config = dict(
    num_hidden_layers=22,
    hidden_size=256,
    vocab_size=8192,
    hidden_act='tanh_gelu',
    attn_scale=0.125,
    init_std_qkv=0.0312,
    lr_mult_qkv=0.5,
    lr_mult_up=0.638,
    lr_head=0.00441,
    max_grad_norm=0.5,
    schedule='wsd',
    final_lr_fraction=0.02,
    max_steps=9482,
    dataset='wikipedia_en',
)
MLP neurons of a small language model. Each row is named by its layer, matrix (down: output weights) and neuron, and shows model dimensions 32-159. Each number is 128 + 24 x the weight over its row's rms, rounded and kept within 0 to 255.
Before each neuron's rows, "fires before" lists the tokens most often just after its 100 highest values on Wikipedia text that the model never trained on.

fires before: "\n", " |", "---|---|---|---|", "|"
L7.down931 [132 137 105 146 114  62 131 161 115 132 101 103 130 130  79  92  91 174 123 108 126 145 107 137 114  93 156 122 145 119 127 126 176 124 143 143 109 131 157 158 132 107 122 170 112 161  95 156 148 144 128 126 143 127 139 149 131 148 126 132  92 120 143 142 131 177 116 151 118 106 137  97 109  95 131 149 108 110 110 136 143 105 142 117 115 138 112 114 128 128 128 118 147  92 115 129 136 106 127 111  97 115 148 134 144 113 140 156 149 146 107 135 127 148 113 186 127 152 115 124 134 145 155 147 135 147 141 132]

fires before: "0", "9", " |", " the"
L11.down560 [120 182 111 165 152 116  98 115 177 139 104 105  84 149 117  90 136  83 146 111 165 124 126 133 131 149 116  82 110 112 150 128 135 125 127 133 118 105 111 105 138 123 129  91 149 140  90 105 169 124  85 127 121 143 125 126  98 164 113  84 129  95 194 170 128 121 108 137 109 166 125 107 121 137 104 119 122 114 108 116 121 136 122 146 161 122 108 137  72 150 144 100 139 152 116 135 132 118 154 166 147 143  95 134 136 116 156 115 155 123 162 100 174 144 118 135 143 111 126 106 132 115 120 148  93 131 130 171]

fires before: "1", "2", "4", ";", "3"
L9.down23 [126 122 145 165  93 122  88 141 133 122 164 136 126 133  99 135 117 120 127 150  91 143 133 173  80 104  92 141 114 149 144  89 153 151 143 115 124 136 103 121 158 116 143 112 117 138 135 129 107 132 126 161 100 139  59 105  85 152 140 141 122 158 123 145 123 113 127 102 110 117 176 121  76  81 129  95 102 116 128 145 148 111 102 132  91 103 131 130 128 114 136 127 129 156 152 134 130  97 103 132 106 115 150 124 144 155 155 149 110 123 124 124 118 146  81 116 132 116 110 124 150 125 152 176 120 116 119 156]

fires before: "0", "2", "1", "9"
L15.down271 [121 102 177 132 148 123 126 123 131 125 127 148 127 106 133 104 103 103 125 126 117 135  92  93 144 160 132 108 119  74 160 113 162 118 115 141  91 142  93  93 127 138 137 142 137 100 154 102 117 126 127 124 116 150 138  72 113 136 169 134 154 113 117 141 158 112 150 101 119 148 132  92 123 106  95 130 117 124 113 153  87 122 111 150 162 167 159 120 145  90 202 117 132 109 126 123 154 127 166 112 120 138 105 135 113 109 132 133 151 140 154 112 149 134 176 155 112  88 123 130 118 114 123 142 134  96  79 133]

fires before: "0", "1", "2"
L15.down188 [147 153 125 117 135 126  82 155 168  85 143 108 117  87 108 110 115 113 109 141 141 157 149 112  93 114 153 110 131 142 121 128 151 111 110 117 130 119 130 148 124  96 115 148 136 108 136 125 101 159 136 116 137 124 144 134 127 111 140  89 116 174 147 100 163 141  93  86 176 132 175 152 118 114 114 118 189 155 113 149  98 139 106 167 101 134 124 127 144 149 133  73 145 116 154  91 166 147 165 110 170 104 136 129 175 132  85 138 133  95 132 100 143 121 140 167 167 130 142  93 149 104  64 146 133 103 161 137]

fires before: " |", "0", " pm", " Title", " "
L13.down337 [164 116 124 167 123 142 102 101 133 137 144 161 151 156 114 162 125  82 142 112 120 121 127 137 174 135 135 122  85 111 163 141 144 147 152 103 119 106 102 112 139 137 110 175 106 139 100 170 112 113 142 135 159 161 135 120  92 188 169 120 106 105 122 112 151 128 151 153  91 141 141 128 134 172 124 141 128  59 149 120 114 125 150 137 121 150 131 140 134 136 126 112  79 147 109 102 127 132 145 104 146 126 142 134  90 133 132 144 150 123 119 136 125 111 147 138 122 119 151 118 134 164 149  99 132  91 114 177]

fires before: "0", "1", "2", "9", "\n"
L13.down39 [123  93 115 123 104 142  96 130 120 153 134 136 165 121 140 132 143 115 155 142 113 161  80 143  97 123  81 104 122  95 138 195  95 143 103 121 122 122 125 115 142 163  98  79 119 124 130 110 132 134 200 144 117 134 133  94 131 123 105 110 138 151 139 123 138 172 109 137 160 157 142 109 121 114 117 121 140 164 154  99 153 156 136  94 158 125  93 102 150 111  89 142 126 187 117 153 142 136 127 133  84 148 151 149 106 122 114 132 129 172 140 116  87  84 124 165 146 184  98 151 130 114  97 119 165 143 122 102]

fires before: " |", ":", "5", "8", "7", " "
L9.down864 [115 152 149 107 116 103 160 112 120 141 142 131 115 123  98 128 119 127 108  83  95 134 114 126 131 100 156 108  95 150 130 118 123 113 115 140 108 153 175 135  72 114 115 102  74  71 146 150 146 113 135  99 161 140 178 129 160 100 133 170 118 187 135 166 129 151 110 102 128 111 109 122 119 105 146 111 169 188 114 144 148 151 141  98 130 156 115 153 148 151 142 117 135 125 113  98 116 129 105 144 120 144  98 141 101 106 123 116 110 159 110 105 126 162 168  91 129 149 132 112 118  99 128 119  95 171 146 151]

fires before: "2", "1", "3", "Cycling", "5", "0"
L7.down743 [126 108 123 100 105 128 117 127 121 125 125 140 100 127 127 193 100  89 155  96 151 150 109 159 125 129  95 127 187 122 104  98  65 122 141 130 128 153  92 160  98 147 108 141 125 106 144 113  91 169 140 116 133 134  89 143 127 103 110 164 147 126  75 153 169  87 162  80 127 105 148 159 129 126 140 114 119 103 115 146  95 141 162 131  96 133 164 136 127 124 134 136 104 146 172 129 169 108 138  84 125  96 141 137 140 119 172 165 121 151 144 108 143 113 114 117 135 114  91 128 150 107 145 144 128 134 136 116]

fires before: " ", "0", "1", "5", " N", " none"
L11.down250 [141 148 134 119 126 100  90 136 106 136 130 141 118  87 109 147  93 135 176 153  97 143 184 157 146 153 133  86 152 137 130 102 168 113 148 155 107 113 168 137  90 121 136 102 115 123 155 116 118  90 125 131 151 162 125 141  91 180  86 112 121 136 120 170 100 140  89  62 130 128 162 131  94  97 148 141 109 106 146 140 143  81  82  81 135 142 141 152 110 118 116 121 123 117  97 106 113 108 141 142 148 115 146 115 115 134 158 134 116  88 110 176  89 129  76 112 115 121 115 126 139 134 133 137 122 127 120 119]

fires before: "9", "0", "8", "2", "4", "7"
L14.down374 [ 90 121 117 133 100 108 174  81 143 144  81 153 123 137 144 125 134 115 116 110 138 128 101 160 132 157 113 135 126 134 144  98 146 143  98 148 125 133 176 123 168 113  89 118 121 118 171 112  98 151 115 162  77 126 145 135 153 134 120 127  89 150 130 122 101 132  64  95 140 138 101 122 128  68 162 129 179 108 150 153 160 145 156 156 122 141  88 114 142 104 149 117 133 127  89  98 123 120 124 101 127 125  70 129 121 115 165 119 121 174 132 136 120  86 141 123 105 145 106 126 116 138 190 120 127 157 110 120]

fires before: "\n", " "
L8.down109 [141 144 140 116 105 123 104 122 112 123 151 111 112 121  88  96 116 122 130 103 119 107 120 101 129 129 163 128  77  99 116 142 139 150 145 136 131 149 126 131 103 145 125 150 135 166 133 151 111 137  75 164 155  93 142 108 124 124 129 127  93 103 141 134 160 147 109 121 110  99 161 135 102 121 121 133 146 127 100 111 114  84 158 134 140 108 140 133 138 131 143 136 116 122  93 131 108 107 112 170 155 136  92 152  89 109 108  96 129 140 110 170 143 136 115 160 151 121 169 173 112 112 131 152 119 148 144 142]

fires before: " ", "\n", " to"
L13.down146 [100 110 137  81 142 122 112 163 127 135  96 135  77 128 145 127 130 131 105  91 151 111 105 115 171 120 157 142 194 117 133 119 128 129 141 130 135 142 119 160 145 165 140 128 171 159 130 192  68 149  87 131 130 160 157 111 151 166 132 118 119 116 176 147 110 155 127 150 127 104 120 121 106 158 130  97 132 146  85  96 114 100 105 108  90 112 128 111 115 143  98 105 114 170 129 110 151 153  87 142 130 147  95  52 138 104 130 101 156 112 109 175 121 110 145 108 136 121 134 100  77 129 153 145  96 101 119 138]

fires before: " |", "\n", " of"
L11.down598 [139 145 129 110 145 103 147 121 121 161 160 121 130 130 133 115  95 115  92 130 134  85 133 114 137  82 154 145 124 145 119  96 148 126  99 100 121  95 144  92 150 118 125 165 128 169 125 176  89 171 134 148 133 134 170 153 134 121 106 121 128 121  92 170 114 127 122 131 146 150 118 141 104 148 175 122 129 101 131 131 103 156 136 159 113  73 121 103 110 156 122 139  88 155 115 140  88 180 156  65 170  97 112 159 165 114  87 135 109 110 104 136 126 125 155  85 127 110 165 100  89 123 146 121 131 162 108 131]

fires before: "1", "9", "2", "5"
L15.down553 [ 70 148 177 140 128 120 140 106 117 154 101 135 132 105 115 127 151 168 161 146 113 147 144 146 131 141 135 143 126  84 131 104 134 110 135 178 125 133 153 136 126 145 128  81  95  80 130 123 106 117  99 128 108 126  99  98  92 134 148 114 111 176 123 135 155 133 114 121 146 138 214  93 131 158 139 103 128 126 179 141 179 149 135 120 128 108 119 120 165 119 110 133 133 147 122 153 157 121  82 111 133 124 126 160 111 131 121 160  84 137 155 148 129 145 136 174 131 112 138 116 137 106 130 147  85 114 106  86]

fires before: " |", "1", "2", "5", "9"
L7.down377 [173 112 147  74 132 131 133 146 140  94  71 155 126 130 133 109  96  78 151 149 130 127 116 111 132 128 103 138 110 146 118 117 118 131 132 148 138 124 170 142 157 155 141 151  87 146  89  94 116 143 130  90 110 107 148 114  79 125  77 131 142  79 152 149 150 130 130 129 147 109 116 151 113 148 144  86 109 127 153 116 126 116 127 148 156 104 175 140 125 147 123 129 139 162 169 140 145 130 140 121 110 153 114  91 165 134 144 101 125 153 142 135 189 138  79 154 135 147 105 151 152 140 119 122 116 120 125 148]

fires before: " ", "1", "0", ";", "5", " |"
L11.down566 [164 143 118 122  99 129  99 135 114 127 167 141 152 117 129 107 104  83 102 161 115 141 150 137 134 108 161 128 154 107  93 129 122 158 127 110 109 104 137 144 142 146 133 106 142 118  68 124 149  96 157 161 150 160 137 118 143 152 123 101 169  80 118 102 109 120 184 124 125 132 122 164 142 185 109 150 138 108 137 130 151 162 153 138 136 145  88 167 123 139 143 125  88 134 120 138 119 132 129 114 107 139 164 116 110 167 131 144 118 121  58 159 132 155  79 119  75 111 128 147 115 144 120  76 144 121  94 171]

fires before: "1", "0", "2", "8"
L11.down823 [127 111 142 154 140 146 120 155 175 147 139 155 109 106 129 100 151 121 118 173 125 120 117 136  85 104 136  96 122  93 131 124  93 137 137 141  99  75  95  96 152 144  85 102 113 110  85 114 120 134 130 110 164 118 126 121 162 106 165 106 132 174 128 130 134 161 133 108 110 117 147 183 194 151 121 132 141 103  73 179 121 162 124 152 133 174 118 106 148 162 143 155 153 175 143 134 176 157 153 109 116 142 127 141 100 128 143 116  99 147 149 128 104 107  82 132 153 142 119 119 129 131 125 129 167 102 152 105]

fires before: ")", "9", ".", "0", "8", "2"
L15.down516 [135  94 105 116 133  93  69 130 127 123 100 153 131 171 117 122 160 118 124 135 160 148 151 126 114 117 117 119 102 122 127 139 120 129 145 108 134 139  78 143 135  88 160 114 166 111 124 131 121 155 111 149 119 143  84 124  92 116  72 121 151 102 148 128  91 118 125 132  92 186  84 121 126 114 122  97 141 161 150 147 101  77 140 109 134 163 124 137 139 174 141 168 106 105 148 171 160 157 119 133 180 131 177 176 109 117 127 111  71 107 146 127 137 135 144 169 128 120 119 158 126 152 139 144 115 134 136 121]

fires before: "\n", " player", " team"
L8.down503 [106 113 122 101 110 161  91 122 112 115 129 129 164 131 112 128 158 167 137 129  96 155 131 115 150 129 140 158 146 109 119 136 152 116 149 163 134 161 156 129 129 178 133 112 151 113 148 199 152 109 121  63 165 100 102 107  98 141 136 104 134  56 124 103 121  99 170 120 110  55 114 120 153 120 182 136 137 128 108 114 152  95 148 123  94 148 134 129 156 123 132 108 145 129 101 113  76 112 142 148  87 127 138 153 107 104 159 105 171 114 126 142 126 120 148 152 116 140 155 136  80 137 124 134 136 106 135  97]

fires before: "9", " States", "0", "8", "–", "3"
L8.down733 [120 115 124 141  77 147 135 188 115 146 139 129 134 123 167 145  91 178 130 137 152 138 107 103 128 133 112 147 127 172 109 120 106 115 107 130 133 112 124 155 139 112 151  94 107 145 124 104 148 134 117  63 132  92 105 113  94 112 131 135 123 115 133 143  85 116 127  91  96 121  90  89 122 146 158  99 180 145  81  89 106 139 144 151 131 132 145 120 110 131  88 130 102 128  55 136 125 115 120 164 112 117 114 110 149 153 156 156 125 127 186 161 151 139 122 109 100 135 134  94 111 103 116 105 143 167 113 145]

fires before: "9", "0", "8", "2", "1"
L14.down224 [108 122 172 134 135 147 174 107 124  97  95 149 120 120 131 115 120 145 121 119 151 113 105 145 105 133  99  86 143 176  98 123 133 161 154  98 143  85 189 126 119 144 148 119 123 182 136 127 136 170 151 139 145 127  92 136 130 100 137 113 107 119 130 133 124 110 111 115 128 101 167  95  98  73 159 113 117  99 147 177 123 135 127 198 159 156  87  96 169 122 127 198 129 131 154 105 154 130 112 135 117 111 159 146 111 105 164 118 105 161 193 131 130  68 128 143 143 145 123 140  85 124 112 129 148 113 122 133]

fires before: " |", ";", " ", ".", "″"
L6.down361 [143 124 119 132 149 111 144 122 104 139  80 133 126 160 117 152 180 116 118 113 127 126  95 104 155 119 146 115 153  72 149 145 132  85 151 142 136 139 105 132 183 144 144 133 120  92 129 105 125 117 172 131 136 134 131 129 152 142 107 135 124 120 125 118 145 103  76 105 163 107  99 123 153 165 143 139  61 123 106 158 140  81 143 110 142 124 100  67 121 106  76 140 167 130 137 132 138 158 142 101 101 119 119 155 113 140 120 133 140  98  99 156 132 131 113  78 167 106 125 151  99 138 136 138 125 119 118 139]

fires before: "\n", "2", "1"
L7.down706 [148 125 135 111 126  99 152 160 129 158 136 211 144 151  90 132 138 116 136 104 173 126  86 132 108 169 117 109 111 129  93  95 114 114 169 118 143 127 148 110 148 126 157 103 127 152 162  75 166 136 102 162 100 126 118 110 127 112 102 137 135 137 102 132 111 106  91 161 115 127 161  89 133 112 125 128 123 126 157 120 189 167 138 163 112 120 155 115  98 146 130 138 138 143  84  76 165 124 109 166 149 107 165 120 142 148  90 168 118 151 105 136 108 158 109 149 131 148  78 105 113 148 129 123 103 135 121  87]

fires before: "9", "8", "s", "3", "6", "1"
L6.down495 [115 138 106 101 124 143  87 155 113 152 142 117 132 157 154 128 140 121  94 123 138  96  83 133 120 112 158 148 108 160 115  82 163 148 125 140 122 126 138  92 164 165 121  90 118 137 135 120 136 121  97 102 120 107 158 131 145 130 123 123 118 107 118 112 134 136 150  98 110 147 129 130 163 142 156 139 109 184  74 158 151 114 154 148 110 163 147 124 137 164 114 168  87 134 164 121 151 118 140 137 155  85 134 142 154 145  99  81 102 136 129 124 156 135 114  73 109  84 117  83 122 155 121 149 178 146 164 128]

fires before: " |", ";", "0", "8", "6", "1"
L13.down175 [124 139 173 115  98 128 111 163 141 109 129 141 148 122 135 148 102 132 115 138 135 178 102 152 139 130 140 120 153 139  87  96 131 128 121 150 114 128 137 136 131 109 108 132 148 129 111 122  78 161 128 112  88 114 101 145 131 186 162 138 141 154 139 176  92  94  96 100 185 138  98  75 114 101 152  86  97 108 162 149 186 128 100 114  96 138 121 116 136 136  91 119 122 141 125 134 118 115 118  97 122 145  92 175 172 115 134 141  93 121 137 187 152 109 113 152 139 120 147 123 111 165 147 113 163 112 144 122]

fires before: " ", "\n", " Qualification"
L11.down524 [126 119 102 111 150 138 141 128 130 167 100 157 128 133 143 156 142 138 118 146 127 126 147 100 142 152 132 104 151 122 120 152 127 105 124 149 138 152 106 150 102 110 147 142 161 136  94 144 122  97 141 129 109 125 159  90 150 131 118 156 120  97 150 142 151 119 133 111 128 130 128 132 115 125 122 129 110 159 133  94 146  98 103 144 137 124 143  93 114 130 105 127  88 158 151 156 165 140 135 100 127 153 134 138 110 118 161 102 162 128 102 160 146  79 168  93 108 107 114  99  97 192 143 100 125 106 148 137]

fires before: "1", "5", "0", "9", "4", "7"
L13.down762 [ 83 162 147 131 144 117  90 128 119 102 124 168  97  89  99 142 127 151 117 116 154 139 165 138 139 129 117 109 103 110 168 110 140 120 132 162  95 170 107 118 117 104 116 113 101 126 150 137  62 147 112 119 143 127 106 143 129 105 147 120 161 151 126 141 152  90 125 108 143 145 116 152 179 129 118 110 159 121  78 125 117 140 160  79 115 129 153 120 138 120 135 126 100 148 117 124 162 163 155 131 174 137 206 131  97 119 128 132 127 157  87 140 186 141 114 135 152  88 115  63 101 130 177  96 112 111 139 149]

fires before: "\n", "=="
L14.down973 [ 86 113 133 135 121 117 155 126 150 188 130 138 115 142 136 109  97 120  73 102 185  99 119 113  97 121 155 102 118 163 143 117 171 134 135  97 122 123 186 124 106 118 131 130 103 164 145 157 128 124  86 150 113 148 158 104 131 138 140 153 179 117 144 121 131 137  95 106 146 110 122 143  80 136 114 132  87  80  92 141 134 119 152 128 113 130 138 133 179  73 173 138 101  95  72 122 140 121  99 109 133 154 113 148 138 118 100 159  97 153 116 128 108  92 130 152 112 128 163 116 136 144 101 100 139  97 135 152]

fires before: "\n", " He", " The", " |"
L8.down531 [ 91 104 136 122 126  79 129 134 145 125 101 109 120 141 122 143 121 138 115 126 159 128 136 140 176 137 127 154 155 158 134 129 118 142 160 154 101 139 133 113 107 156  90 147 122 131 117 140 116 122 106 139 138 130 128 125 149 108 109  76 121 100 142 142  91 113 127 116 150 103 142 156  62 134 155 125 151 107 123 136 156  82 170 148 129 147 133 144 128 132 137 174 138 100 121 130  87 160 119 113 113 157  83 138 102  86  94 133  99 107 173 135 154 115 111 182 131 114 133 118  59 141 104 142  89 128 165 166]

fires before: " |", "==", ":", "\n", " and", " =="
L13.down445 [133 120 193 177 114 120 174 110 148 137 162 147  73 146 132  81 116 123  95 120 127  99 170  99 112 148 148 162  85 109 108 160  92 132 103 103  91 123 128 150 157 156 120 136 127 127 136 161 140 170 117 124 123  87 147 150 138  94 136 147 143 115 153  76 106 173 143 126 132 141 106 123 141 169 139 111 136 150 142 138 142 124 127 112 101 137 111  97 122 149 131 126  90 143 133 151 128  90 126 137 171 122 120 146 142 150 133 125 115 138  96 168 157 117 183 136 128 146 108 104 112 145 165 141 119 133 108 118]

fires before: ":", "–", " |"
L7.down80 [143 147 140 122  97 147 113 134 110 113 140 104 118 139 122 131 141 156  62 164 168 104 163 136 150 154  82 122 111 179 140 112 123 111  71 124 105 156 129 106 135 144  82 125 103 145 130 122 111 129 141 131 152 163 123 154  69 109 121 132 157 109 123 166 151 134 110 143 130 150 141  93 121 169 177 117 115 135 143 124 175 130 104 130 153 105  87  87 125 113 129 146 122 132 107 140 136  73 129 103 139 102 152 147 195  86 126 121 138 102 160 151 172 137 138 112 131 101 113 105 116 150 120 100 132 150 132 101]

fires before: "ed", "ing", " to", " /", "\n", "4"
L6.down988 [136 116 160 171 152 136  73 125 184 177  71 117 100 119 119 122  92 125 153 124 129 171 109 128 107 128 128 123 136 104 113 165 126  83 150 124 121 169 155 103  77 103 160 134 132 152 167 131 131 155 109 146 146 143 140 125 146 121  93  88 152 118 172 154 117 140 135 131 141 128 120 135 118 134 110 143 122  88  80  86 146 115 134 161 137 148 124 131 145 144 121  90 122 131 123 160 117 140 107 111 129 119 111 142 122 125 114 174 171 124 104 137 142 124 148 109 118  91 114 154 140 138 136 103 125 135 150 143]

fires before: "9", "0", "3", "5", "2"
L13.down108 [121 118  90 121 139 113 185 126 125 118 114 149 122 141 126  99 101 117 144 119 130 113 142 149 116 118  86 127  95 114 131 110 114 127 113 151 129 152 103 105 134  93 102 153  96 112 108 133 142 120 102 168 178 178 103 146 123 136 141 129 112 133 137 158 163 153 127 132 109 117 139  98 136 166 127 148  98 104 126 136 106 171 167 136 125 119 161 148  87 174 129 137 132  95 136 146 111 135 128 124 123 142  77 118 140 150 107 131 137 117 136  99 193 169 113 119 112 176 120 120 147 121 114 127 141 128 106  93]

fires before: "6", "9", "0", "8", "7", "1"
L15.down952 [135 166 116  94 131 128 101 129  84 104 138 106 124 139 142 165 155 136 152 129 129 129 103 123 122 113 160 149 157 159 137 109 159 104 138 146 105 125 127 173  96 134 126 144  86 155 133 144 117 169 120 145 145 146 126 173 115 105 140 152 175 108 113  99 111 144 103 151 133  91 169 146 128 122 125 122 126 167  98 124 122  89 180 144 115 128 112 115  89  99  79 104  99 116 153 130 159 120 147 125 109  97 167 159 131 120 132 114 113 127 113 190 150  92  75 122 174 137 124 140  80 103 107 134 139 159 106 106]

fires before: "0", "7", "6", "3", "5"
L15.down98 [128 145 123 118 114 105 159 103 126  76 139 158 121  95 108 135 142 146 146 112 119 134 110 105 129 158 132 168 168 103 116 109 135 126 129 120 118 160 120 124 116 144 129 133 124 102  66  70 124 138 126 116 146 127 149 165 102 157 149 148 135 109 100 164 144 102 132 125 173 162  97 104 140 113 124 142 152 147  94 117  84 141 134 155 136 115 142 139 123 139 114 163 105 117 120 139 168 125 124 122 137 162 146 132 127 132 140 152 133 121 101 176 148 140 118 150 138  84 132 105 117  86  97 140  92 176 124 106]

fires before: "9", "8", "7", "0", "5"
L11.down830 [128 157 143 121 130 132 149 109 112 140 114 156 119 149 114 150 102 111 168  98 110 103 103 155 140 137 146  66 118 157 140 125 156 129  98 123 125 108 108 127 141 113 162 152 103 147 151  87 140 128 104 109 119 136 131 149 102 144 125 149 131  67 120 156 110 128 139 138 121 124 145 106 166 126 164 157 121 143 110 127 113 153 118 130 166 151 161  98 139 126  94 142 104 124 192 108 112 153 134 132 147 128 102 141  94  90 138 137 104 181 113 126 116 113  90 123 147  69 105 150 107 134 111 158 114 137 137 141]

fires before: "\n", "==", "The", "-"
L13.down16 [100  99 108  94 161  97 149 158 137 135 170 109 168 132 176 148 135 148 152 176 146 143 172 126  84  99 188 114 125 162 117 163 141 107 121 106 146 119 100 160 125 119 128 134 107 123 126 107  69  95 136 141 109 122 113  92 121 160 111 107 151 131 144 137 128 142 123 146 143  96  89 111 142 153 135 118 103 147 113 134 147 106 149  88 109 144 136 118 171  84 114 104 129  99 121 120 107 132 111  93 106 182 148 110 110 137 132 113 149 117 146 132 143 103 132 139 139 133 108 137 100 155 120 150 132 149 142 126]

fires before: " |", "0", ";", "1", "4"
L13.down996 [126 149 170 103 153  85 154 173 132 151 169 146 155 114 119 137  99 153 112 107 148 171 101 121 126  77 112  76 135 160 139 168 127 114 112 117 127 125 147 142  93 133 158 127 120 121 135  96  79 167 100 143 127 146  87 133 122  85 129 157 145 105 166 185 151 108 126 145 107 125  89 128 147 146 102 145 105 111 142 139 121 144 120 104 101 171 155 137 111 181 130 144  88 112 120 155 159 140 123 112 152  94 133 138 123 144 155 138 146  85 141 124 110 122 144 133 166 112 147 136 131 151 107 134 114 125 145 137]

fires before: "1", "2", " ", "0", "9"
L15.down589 [109 114 115 124 127 101 151 137 136 143 176 135 133 126 110 136  86 131 133 109 119 157 108 156 111  43 151 124 152 155  89 151 130  91 137 151 150 120 164 115 131 167 139 151 140 141 162 115 100 115 102 127 140 125 140 165 110 107 136 123 141 110 139 119  70 150 120 145 112 105 113 130 116 108 105 132 113 122 146 134  92 138 163 138 100 133 120 197 158 121 140 113 154 163 137 143 144 114 144 134 128 116 131 119 108 100 148 131 153 146 135 104 132 169 101 113  82 146 119 119 116 103 134 140 134 123 144 181]

fires before: " ", ";", "0", "1", " |"
L11.down572 [172 164 134 140 122  84 172 123  89 151 138 108 122 154 126 123 101 128  79  99 138 111 125 109 111 123 107 117 189 177 125 121 113  95 135 155 140 143 109 129 148 129 140 156  67 137 168 133 119 173 159  99  97 142 157 141 139  49 141 116 139 156 114 190 128 124 109 137 100 106 151 142 108 109 119 122 119 108 142 136 122 105 110 154 133 127  94 123 147 166  89 110 149 130 151 128 106 161 125 128  66 127 148 137 131 146 125 138 109 120 100 133 130 149 115 137 151 141 102  98 132  90 160 177 132 120 171 127]

fires before: " ", "ing", "\n", " ("
L8.down626 [130 142 121 104 130 109 144 139 146 151 164 137 165 111 105 126 169 126 136 111 104  90  99 167 100 149 146 106 134 100 104 143 109 111 118 143 131 154 147  85  76 131 135 156 141 129 138 104 154  96 137 152 120 120 154  89 120 137 144 114 152 114 139 105 147  56  97 137 118 154 133  79 133 115 104 119 143 125 159 117 108 105 145 115 122 115 144  98 112 120  94  85 147  92 144 145 136 127 117  90 171 124 157 159  97 129 175 147 119 116 129 159 161 134 107 129 107 141 101 148 140 163 124 100 123 143 141 160]

fires before: " ", "2", ","
L8.down781 [135 151 137 148 120 140 115 145 130 133 118 168 119 121 160 146  80 127 143 115 131 126 138 147  93 133  99 120  95 114  95 137 101  82 154 175 117 131 116 157  90 152 154 138 109 159 152 146 160 149 102 123 104  99 127 131 136 136 146 112 125 100 129 144 131 133 139 128 137 167 126 117 128  99 134 118 129 145 127 114 165  90 123 144  98  68 123 139 162 146 111 155 108 148 149 136 156 142 150 186 113 136 152 178 144 119 132 145 132 169 180 113 125 130 163  99 110 173  78 151 116 164 161 129 100 119 128 111]

fires before: " |", " ", "–", "6", ")", " length"
L9.down561 [143 146 137 138 111 149 153 160 108 138 119  89 154 145 164 137 152 148  67 126 149  97 168  86 145  80 117 160 120 137 162  93 100 131 129 135 128 113 143  99 144 164 109 118 144 104 108 101 151  91 104 104 141 148 179 114 141 105 111 136 121 125  95 183 148 121 131 103 138 106  90 126 109 104 180 105  82 168 114 185 126 154 165 162 131 111 110 132 114 127 131  95 125 135 101 111  87 155 119 167 119 132 141 183 154 130 120 109 122 113 141 160 154 136 155  72 137 172 144 125  84 145 107 129 178 113 117  96]

fires before: "1", "9", "8", "2", "3", "7"
L13.down154 [109 171 102  93 118 170 127 154 134 143  73 112 100 107 153 109 124 117 121 135 130 115 139 136  81 122 128 110 154 174 122 129 118 128 164 152 141 103 132 124 106 145 161 150 106 116 132  83 116 147 111 104 162 128 156 140 124 137 140 126 109 159  99 194 132 154 164 108 126 127 122 164 131 139 119 110 133 130 135 126 138 162  71 117 122  92 171 117 122 137 142 136 155 137 136 160 176 135 142 123 132 150 120 130 166 117 104 131 132 150  99 127 148 101  96 103 136 123 133 108 141 123 190 102 127  96 102 162]

fires before: "0", "1", "4", "3", "2", " m"
L11.down44 [132 115 166  93 135 122 121 108 115 176 149 120 171 111 116 133 154 139 167 136 157 141 108 156 107 142 145 122 145 127 152 136 144 108 109 145 135 140 115 104 136 118 117 142 127  96 123 138 130 154 132 172 133 108 126 104 122 110 148 122 148 133 190 187 130 107  86 126 133 148  92 127 170  87  84 153 120  95 143 166 139 116 122 129  97 131 137 108 128 107 109 145 113 116 148 119 104 155 132 102 122  75 112 114 146 116 108 148 168  91 123 134 111  69  98 130  54 119 166 127 120 131 137 141 117 130  85 154]

fires before: "\n", " "
L15.down453 [127 146 142 144 139 121 105 159 125 126 113  62 163 154 133 113 159 126 174 102  98 156 148 109 133 112 140 122 132  80 145 112 139 107 100 127  85 155  80 123 122 151 137 100 157 154 150 177 121 135  99 104 132 127  81 136 140 140 111 145 145  93 172 103 120 128 128 169  93 134  97 127 123 131 130  95 161 141 151 113 113 114 159 159 109 160 108 144 130 133 176 120 128 119 107 141 120  83 130 128 156 105  88 191 105 129 101 153 139 103 138 127 152 160 138 139 103  86 135 150  92 105 103  97 123 179  97 154]